MLP neurons of a small language model. Each row is named by its layer, matrix (up: input weights) and neuron, and shows model dimensions 96-351. Each number is 128 + 24 x the weight over its row's rms, rounded and kept within 0 to 255. Numbers have three digits each.
After each neuron's rows, "fires on" lists the tokens most often at its 100 highest values on Wikipedia text that the model never trained on.

L3.up997:102168142137156128090149164135124126158127162124194113138114163134151132127118104123114127129117122160137118110117099154150106098092101136131129109116128125132123134179170124132122155142147132113105109153145151135157128155132153126091131134130152145137115114115149098092139140162165154080134170159061161099131093139146139101118106136115132123132113143103066098116154097143172131153116127150118108092106129117086148132131131115151151127086172102148110119140121124131123105145144126138126092125153176170111096141114104112077130104100156148124089179131137116151100154112068102118095142162066095156132132143162124120140141157143146117153155122088132173141136125126131174122143142129120161104134142129113172142131124115132122123099123161140191144131114156121135150100157081
fires on: "ast", "ill", "c", "th", "ing", "in"

L4.up1200:121112142149168115115114165130165122143136103154118133153153110125125143089095156103115102093134144133136123106170121135106128137101097148083167112093147171098146123151110157143158098126110096153149100095128130120116136156133128166138090087108105085117176159129178116127124115114105145111117171135158096076128096100090095091142136157125157117145095159129139166161143134103097133158159138173122143115160103086127184131134146123134126128136144103132099124100149103168137122154113114062117106126162121154080096134114147137128134136086136137119117144133144076155119161137146136131147173090128125093162093128096123124156150118100165158132099101162148086155167151148122134083127110125126127115109111150132098116089061134112119148125118093192119136164167148152096138139085136
fires on: ":", " and", " early", "n", " Comp", " |"

L3.up986:095130111150135116092102141081126098121143147132113144108065105121096121094107146129123110110145151113138174095143104122143161144125114130146159103124122133124152138126090137162122079124107112143130109118132135096111113140116119111152184156182136081110169111140119126100137118158131079149088108120132171112121125137116120145142097118107118093169112091132148156132135120084142111118148163124108133079142146139098140121089159134095131125089146076139134138173137118153108109114077128095086153137144123105090145150115150123131105124089130153138123119118134119133134116125090103123108168123156120158138086133143131079128131131117143099114063142120175061119117118119204117119146120107113154161091146093125130108165093131156123103158145093141128126131113133158153126181157141
fires on: "ad", "on", "l", "n", "il", "ir"

L6.up1102:154106092142128078068164135156109105156146143132145106106133133142147137180132122145109110127112130139089104107118144170152154130093091095123130124165129145128135142129172177153161130121135120174142124157132136106118121093135129140126154080114114111104109112148152115107102143140119089135152153117154106095106113134116090120112129145090101156147149133098123157113138112138088125126112137133167181150115123101121189108092132078076090165163184128122107155117173126162137176108134156099131113166119152138121123120108108098132136141116175142149114087135135128138117139096152118100118113169110142153107097131109139113132153122102111118150157148106146125175126155139106093134164122120167152191127139152149087189128132141131135153132101133164167139151141120150069142142117116
fires on: " |", ",", " -", "13", " and"

L4.up92:114127078126094154144132136128168088164167134143142145123110105154133136086146138127146132156130152149067134161098148109110171100092123100111127142124125113132181120110106149123169097138105133135097135106137127114113050148166174151168155085145100109123163130142090115164140137118133104168136127194145139128118142081097086125139101099093097143136131103122119128105127147129130146126166123136149141115094205125138134120119185171128159094094107136133160089133161166131151134154124141156093111200126151155146106118145105139124161120165122147137158112163147108158114091129114113140159152135123113137159130176147174098142084118092157161125117157105155132119099119142108110133110145125107088100099131104130114126109122110111138118109109128109130103122141095115127141103147137
fires on: " of", " that", " as", "oth"

L3.up357:151147129111100140119113134127126169101139152124094156128140162163144135176116138146136174167148114163147098096126164156141157154148140145140138152097141122105106150155133127158114102103143127171081102101156119127124129119118084134090134131143116075141118085133109105108136118118156075145103140104139149129150105119153146146128087111149104092134105086113107129112141145109153134148115144118151155128140105153108108081090124103102115124101149129150134105112180122114111110121084145130131115133152154096100159127139139159101138109132170113193142109138125169168134098162155113087140159140130154111183110115161144146143163151111152122096116138099113127128116100140127138103157168130151128138104138114132144144123137097132113129116125075131155164109109112112167125091127148
fires on: "ad", "sk", "n", "m", "ey", "ar"

L6.up366:149138114097115092138121171161130127151137060117110144113162125163142150118134146092120129118152141111140090162120129107109104096076109121129178127138140135115139153133106146098109119136109119123213165124100116107129116127115098121163120165129134107142133111103112087131104117143118096106100110131188132098106096156125150114142152134145119124144111098140150107117130077140119190112149103138125124153136090107095128100121101073149086149155159150102177140115118147114160117167149122065136140137119133138149145130122158075090144140131088140121104133091146111113141144121143124160118113125147113142161120134120122153195142163127171110155151099133102104119130124117115138123135118105114133103142094120163116120089104128105141186107072119174138148165137120129132136104181123
fires on: " |", ";", "–", ":", " ", "."

L4.up498:142142117101122149099101197149136120142071129146135167105161135108132088174165121155152162148146124175125136117125128170112118114087085100127156160106155136110144169132129120151112114105115121159126132105155108123124154151147106130134159112093118131138123141115113146141119106160121131112090075138098128136127089154112149122170115112146156106091147139098135095140149102098150137122175129147105153120142099117145115135142135119103155152133115103140131135082143112169119106163134137146127181119149147138117122116142090077120153121136129156149180174148094096131103098092111136113099144119108130173111150148168118111165129146133151142118148108140108129188171143145166151127116113164126164133125089120161146152111141142092123142151131165139143147140131123161143144112111161
fires on: "or", "b", "c", "in", "p"

L6.up1636:127171116126125138140149144090125149183167122134136129127110116102107158109149167097165115114165131079147123136095134109095176141093111151099117151163122105149129149119111109093123125099132158114086154130131130135119106122099131137115147094160116158130150136148128156139090106136153131091143198140114111138127066081136088122131158106119127138156134151114073135134120123163124087073161115093101119133161188128130121132127153153131177157135096133122118143114135117125188137152159196139131108109136104137117115140131130145109118114120128119168179118116106113144113142120132148123133100119122129147155147129147111131166155119128126157140126148137130124110155165147127119143131111162114090139059120092138127104136118159101070136130127115155149113104156149143157096129098096
fires on: ",", " as", ";", " that", " As", "ut"

L6.up465:146125127108137117135093108098126135124143122133123142101140161082080096157126128064142150147158142140105119134098151136174121088143103143144108139124136133089115143141110117158126073076120126135152171092152120130100128145134115141137167119138156102088130156143108115143111144147151125127156141163136115138137123097097114123121140129130129161142075139117141095162107100122082133115160153079123128145127174137147137116088145141112188121129105105150103168117131091124143137136108160128116134122103139132128089125113084124102146136090134139126130126113147158129153132068113132143134139160094129118123073109146193086111133167143127142172161129104083116101137139119145182152091083117109128094074148121145109116159130152143084125133146105123108167134093152134112110128082122
fires on: ",", " that", " in", " which", "up"